From a checkpoint of a small transformer trained on Wikipedia: 861M tokens.
MLP neurons of a small language model. Each row is named by its layer, matrix (gate and up: input weights) and neuron, and shows model dimensions 48-143. Each number is 500 + 25 x the weight over its row's rms, rounded and kept within 0 to 999. Numbers have three digits each. A neuron's up and down rows have the sign that makes its largest values positive.
Before each neuron's rows, "fires after" lists the tokens most often just before its 100 highest values on Wikipedia text that the model never trained on. A number after a token or word is its count.

fires after: "\n" 88, "==" 5, " " 4
L2.gate2542:515529476469498499502490492513483536494493511530507494528542510520493478516496506461513476467488480496528528502515514511482530500486512492503514533531503501561533541506502516527490457473520507532488512474527540457510537490532475506481446535509510547517493527508488502508469509500501499478
L2.up2542:499526482489512553487506543477570495473527527498525464506491518474535529492517441500509485533480563509452535499487501495518503485514495492501549541503513514475522477445494498449557481548471499484493516512474502496477490500474532463476523532502538508513488504535566513464444492485529535456

fires after: " L" 25, " S" 13, " Cl" 7, " D" 6, " R" 5, " P" 5
L2.gate2045:508531488515507480498536482523496497510474525480504503482524514503511530521522448529489493494462497478478539497527485483508497495511508521537479501513482498509485493553507477453482525499546511497495506479495507499490529510540474450469459490515487506459494453512531467524526530466530493509
L2.up2045:523499536472463440503553522450495468522520538504502502505505537512490495515475519486479485445520506511500473529473564507493500464492487483472521423498527508448489487523478545491471489494504486502541496478466491487504501521552542502515536478511510464450454485507471496493491535538534512536

fires after: " I" 21, " U" 17, " O" 13, " ob" 5, "I" 4
L2.gate1786:542539466494500466495537531503521525554478526551487508521538512504501510447498512454456528529553500473496512477503488487498518541495494477468511484497487482475469541505512548508502501519490540512501540479548511479520512520511508443485492505515476505492528497484520485472491505494486483494
L2.up1786:500566500495526475482486498517486526540515505510517510484499507514537512511473567459440533496492490492525509503467455460494505487469562503506541504502478506495522487553438498504500479484475501506528493476474502465497506470456514466472514501519472483506522465528514492524515511493494495525

fires after: "\n" 93
L2.gate1781:494494500464480493499483529537471492495498488520523508456500479466542519497527499507476508519527468457492548510515498485488516565496512496491460536503521535512461533491493511502516480432503512497525523530521507500506554507506502478530495487510486550515471482448505511472514516547511478510
L2.up1781:503530518504474486494536523539501464506502523525498485511515472484498514492558467445513453501489495468484518499494502536500496493467480502480493497518507467499550502472481511487496472515527470522526537508480500487495493454530444458527484484474482551538514496483462538502466564561500508478

fires after: "," 17, " the" 15, " in" 9, " at" 6, " to" 6, " that" 5
L2.gate1509:473500516525542462506479508495481438493493491502481514483488533520514507525512504513505521512469492536475518467514538516490495548509476491473515465520527506500489515525438530469463482515480457493512498526472492520487487504534481445514509501496487480507506484484505502517506489545473499515
L2.up1509:475489476494536480525486506491507517495522512508505501502503546500494517515508461493496500512508538521477504490544549512499486562496457519483519511527520521565501499545427491492449509500451459473521493522496460515540444493489501506488478500508514503540554494490518508466470522536502496472

fires after: "\n" 50, " did" 5
L2.gate1535:508486475440553473489524491564528487493496483484519476487490514450481482474490470498448535482494490489525495499486503447514484507511490548524525531488510512496552564477518512511487478487519541495491513472447481487490542495517512486517523508486539500527489521500494526562472490506506479486
L2.up1535:493507461501520502507493514578491519505539519483501495488507486507530506506482528474514513504528513510451490514505478523459475504463482534458487510500503526486464501515518465502529466480524494511513524504520492515448467493501450482516473501476549529493500473495514526502488520505516519508

fires after: "\n" 91
L2.gate826:490494493496493499468514481531564476513498537485501509417482478490509498492496503505501449546518548475519506547506523487541506484514484493496475585448547491481509468500500505490464502477510504521494537489538494521484516476502417477508504502502454483504488476459521487516495500506523499511
L2.up826:504502496486482489483503533520470448494485473470492487494529512490484541479514500507489524545485517478490509511474510529494529491500498493513509547481541540513561487492521523522508486473541518495537493516495502530522502436483483517507490481518525504497516448481483479483504520524497564514

fires after: "." 86, ")." 6, "\"." 4, ".\"" 4
L2.gate268:503494502482510474518497497507494501517539497484479491512507480510488520512495496491508516530518473470483513473540482508489497517502497534485467469536502496482493505500468487501548470528434502476535514456495496487496455519499502506514502516498510569497515467529533467507488464542498497531
L2.up268:505513508467507498540482499468537485510498508485544511484452460513453488501532460475495475499514460473509486428528455504483480489496485448446507458527483506498497521478480498509493480504473500484504512495500519508490475495489487522546512468544520499516482517504511479488477508557487478513

fires after: "." 48, ")" 16, ".\"" 5, ")." 4
L2.gate2003:508517513506521459532510532543456504537472533484521505492504479541497479508539497485541551474510516479507542478539483497465531505471504480493527482549514474542521551499469459516521528500480487499518549559493496538505495521500452413509502523545464537504497509523525518487479538518556461492
L2.up2003:473514513511503452450494483461508482522538524484511513526496503504521480505567499439551472462519511509535475542542508508488515500523512451504466539526472502512518521505451451512511523488499519477526513497508476526513458479494527470546515462516479563501459485530490523493464495531539493531

fires after: "1" 30, "0" 17, "2" 14, "," 7, "-" 5
L2.gate2145:475517489472469506536473468496456498483466521503480482511502519473487480557520492525509476536517488514513488510498484503506532459513492554474469503486516471488539471484532520495485523461494514527453517494420552468508518491474454461477528471509515468504519480466483534493521543505486471486
L2.up2145:451509506489509508488494474499520482498506502508446525522503499520460552468523501487543514466465558485479494484534514560531512467546467515477484478464476433518486495532518499508460559469491520499506478492484510526497519495473442496500485487491522455531469461537516517459423534520510463521

fires after: "9" 28, "." 13, ":" 8, " (" 5, " ." 5, " " 5
L2.gate919:498528520503516502497528461454530517476463468471499518481515488473535506452510511510489506478495457516464494540470485482485459526497534484487546452509485482478496466444527509440510501531509481513493547458554499516488519474438465485463502489535502494517523520464490490506469501507486501458
L2.up919:517486554498465492483508461484470492468526534503458509516455515445507548507515564479481491467539507474498531488554516493528459506437501501482481510545487525501486523478498526511518502466486508492517509486505485501505499459512526486499529451527493464500505472478495496431504496518444495481

fires after: " D" 29, "D" 11, "|" 9, "T" 8, " d" 4
L2.gate11:517542507526482489510513489503511515506470520504513495503530504485475533491497527468459515447507525455533534554492473494495492489493498544490492491495483482504510500481480459512469530556480526497508473505497478538475516516505532517499520461484490497486489527525534504508502508491530497505
L2.up11:474496492570536484496526471497501481499486501493534450495546466501485510498513531497507507493509490497496465505482492470493550506490540490491489563519527469485454497507508488518489462476523479480487496523497502479518516517523486465550520490510546481468481513498532471580515515557481484519

fires after: " L" 21, "L" 11, " Team" 8, " R" 8, "R" 7, " (" 5
L2.gate1093:540512521457495450537516480537524499480467508468548485470531484499497497540493489495498508436485503530478480474470497527479472500521536543479487508483536540486540505521491503513501516530521524510504533506547518453546475469500511440458475506511548483482543495459468513511512486490475497457
L2.up1093:490489455505533493549503501477512540466471521455494498474542489549490487482451509468512476478518470536516507508486483517472493473510502558486497495501491549501511507529421492500516483520502512480498490480498495460491519445506514449467520530523504498582525489466525525487484512507477458459

fires after: "9" 53, " bar" 5, "ard" 5
L2.gate2300:498503503496524558511485478495503491503512503515522530507492481517495535457552507498494491533479510538510530497476534518498512550474582508492510534486523511500497541510514506514475495507508477493512508486443525513463496463524485472526498524454509464512502531532514473467539443514511492510
L2.up2300:470515510510497498526502512483490520512540526518524534504516507509446493526507504494514534474487541498512511489451513514513560540471479487541493525490482545505524507515524513483462495495554506525466522490510451492509517488522517461510486497508522507548514508508500459506553482523496498484

fires after: "\n" 98
L2.gate1851:508528520468527512491504516504513498541496477485466519488555467480526512553507486463557500548529492483506494487515518479540487498493489553515506512509535499493448486429467514484499477465542549513467494481468492478476504502495475477529486520490520502495546481505503500477485524510473498518
L2.up1851:499513492522527466507450484474474485523482516491506551469551488493508515507522484456509527526498496504504501487517499517458514507464470524483459524494486478474529476494461519493489433487467491541502506459505503483514506513531497469511477493469505457484527526485525525490481527561480501542

fires after: " D" 21, " P" 9, " d" 8, "d" 8, "D" 8, " F" 4
L2.gate1266:552528475530490502493479449456537525467485499457483485456530520528539512540550469531541507457505515522501516526496525516497516488504480523489507545537505478493553467533462483527478498477495506483515521491529530529485510479511480523478485516498494478505502493524526445497472553488518492519
L2.up1266:517502487511500523490495519512523519498470527466509502452468492518495520502480552500497469500535467512492520498473516509479544512520504495509521509556487570472506476499510505504479489445484499508500448519505490543499481546487501514539504498486516501481506471521507507512499505529497517509

fires after: "2" 16, "4" 15, "0" 11, "3" 11, "7" 11
L2.gate2122:510518517518521456494540479483537482500507460470503495459506488521406539508456480536468496509503520499528460506494511529483550468489518526492484497456469497467523487515459487502445526492496536504483527479508512509518490502540501449511462488499451541496518484525503468495504502516535518508
L2.up2122:449491514483524512497502507506482473524444536488540512499488452511434519501483519521517496477473505501500503502518482513500507467495556527496496530493485481489537531496511479508459531519468556471502477521501519489521489505492504521487507490479495511506448537551521533472482517501508515507

fires after: " D" 17, " C" 15, " d" 12, "L" 8, "C" 8, " W" 7
L2.gate1755:506547491535497515510509514464567490508480543486491525493538491527471518489535499520501504465504517474481466477494505553494511509505495496495538486475504473553495501523509518511481526487531509514484466461491549511524464517493493494517477482508529488466489521489487495504479491501500525553
L2.up1755:470498515526485435506491467509470482531486519498537490498490479483518515486458487480519467436501520510460554476511515448474476468510499506533532504473494479509505506516502487503509499464513493493450468510498493509522449490495480468526523487486511488510510501485511520536487482453506495480

fires after: " =" 45, " by" 19, "\n" 8, "-" 4, " (" 4
L2.gate316:494481510497489494520480521466468470494531533470521494540521505508519445510540476520527507474505465488507504544464480533496501488514507532504491471551489475484499501516477506580477483520448538500489502511491421482494509491482523508515470462521474526471487528481557517487484507494531505486
L2.up316:514481512515521428506469508479491519520513538503500508516491452465482499533551521468498537528506482510484489472500511511469503521518536493478495476503547493509470507529478502507541499460485490485502514523459489565504484503479484494502474389495471521518521549498499498445493473507521525513

fires after: "\n" 35, " (" 11, " \"" 6, "===" 5, "  " 4, "-" 4
L2.gate2391:487542498515499496477506521509538512498533475524491473493530476533466484510519498498565480520510507490499507487467532498463481472536491490510519489505479498477515535500525534470485491450556498490492498490491505517501502496504471463499505514509482538494528514441541527492493496513564483487
L2.up2391:481499528492472477495557518530475502516562491484498455455539468486496455493533497538476466484535510499507496530484499532482504502485455513499454494491531486511517531514452469497512491463499508507494485497451518494500508504503483511532505474460504491476487543520505525470557499533482510518

fires after: " to" 16, " G" 12, "9" 9, " g" 8, " ab" 6
L2.gate1925:502452447500532498453550484480483480532491475499514490528469501487499486498470477493533465511448489505468510484476499516535507515495490530496480536512475512510510512519445485507519467502507517449473480490500527513488489510486467474508487516490477431514530509515462544513472469532514482541
L2.up1925:521483499467487432531431486510520505526486513481499534489483491500497503532499534499471555455499480485524493542522505531488498510439502471491525482472498491517542555529493495501470465513512516534515469488477515450526421478509497506454450495509511477557518550495496496507517509479494495510

fires after: "," 31, "." 19
L2.gate1545:517482523467494509497474445516494482521507502511498432496511516538495514479506542514458545522515480484507475490459561494501516505481471504487509463520454478527474484478423499500520452528487503542506516491513490488509501525470498476466449461529506505529536550489514555509539468458487492520
L2.up1545:449512497505517492517495492508498477522536506496489471484460543505476492482518539541469499508533519457482530455463515473506482469493586563499502536517488481534515511516455511518468485545482518519524512467486529488526516495510466456486487489513483459529539556493526458505517470545532512482

fires after: "\n" 69, "," 8, " named" 6, " |" 5
L2.gate2039:535503498475469542499519539517483513507538518492528512535498478509522481549493473471545493502508459553476473534431532492507495510529491521508452513533502475482484483514479476474518543497494502550499501490537532470497495498474524443513504484517507469492493503484526528479476473537522499531
L2.up2039:523478473490451506490515490491523498481537500483498532492457546541447452523496506502488485521505503517453485519503487510499505506496498523518462496563508485493507474467477547466497500466480511487479548467488532479488557491493498445487506491507548452463543490513536535485523522533511486469

fires after: " R" 19, " r" 9, " D" 9, " L" 7, " d" 5, " a" 4
L2.gate1578:495526484497457491467489469535506498509520479523451521474525511508507432489511496485486475475504455490441485537496506523463498513529475467523499500479497526445525530478478487495491524495551485515524468544519499523477463483479474521507443514484522472530522514511485506531498486498553501522
L2.up1578:483486536443489512498523477487479514539486514504529519518531484524507511494493483525488492472534451543503519499478473468441517503531502514465488449481481540489508506514437448520527525511514501513506503511512515495506541555485495536527503490540534496520504491505501540482553472491439473512

fires after: "0" 23, "1" 15, "9" 12, "2" 11, "8" 10, "6" 7
L2.gate1761:482455484506507501509499480452535458480480473502440505521511489493529508521505503519466466487537530482515491512493481529520485490503514452474534507491508511542537491540556492498518499476481495454499488475436526526488553450402477516502507518483521457558502510519485488527517511530489498519
L2.up1761:510517465506496491494447499533486506520491503498471501500460531526553474493479545516501521452473504479527467505456513499424486458560476501539509501506480494511537469542493458526468484478532527511448512478504457495491485526491492465514516511501522514470497509500525479528459468526487537481

fires after: " L" 16, " l" 12, "L" 10, " J" 9, " S" 7, " dr" 6
L2.gate543:479527514519548469465503509490538527515459582498546544488527475499512525470471483490556523485483530480497484513517491545535539475484492498516483487513492544510507498515450487524527487470481541483466507481454493458482515518488513461498482518505506531479562502495485518463518498493490491495
L2.up543:478543480476570480475484466500486485479480524468460487454533427514501514542513492493474521530497514461488457482490499482468517483481503521480531471540518547489502507515500506492518480512511514464493530453501492493455488502460506524532473477487557526520523524507500544461546518502515479484

fires after: "7" 21, "5" 20, "6" 19, "0" 10, "8" 9, "1" 7
L2.gate500:493504509521489501533567555491506513492465519531481500506522537496451486498498484505501514522521534488543476507520527536491410466505497481475461477506497496515540508514494490510519522456508486493490514494532446471525516498471480541490486474453471548503481467541497495479507543473530507481
L2.up500:483493494552549541487518490513488509491502545498531498521509511495526474463472455459504503542451501506478494500507517510471476473492517509487488522510451498526529548459541478533512502488481511499558493474540499497512526468484480535496457499522511479542496523572510484497534549512523512474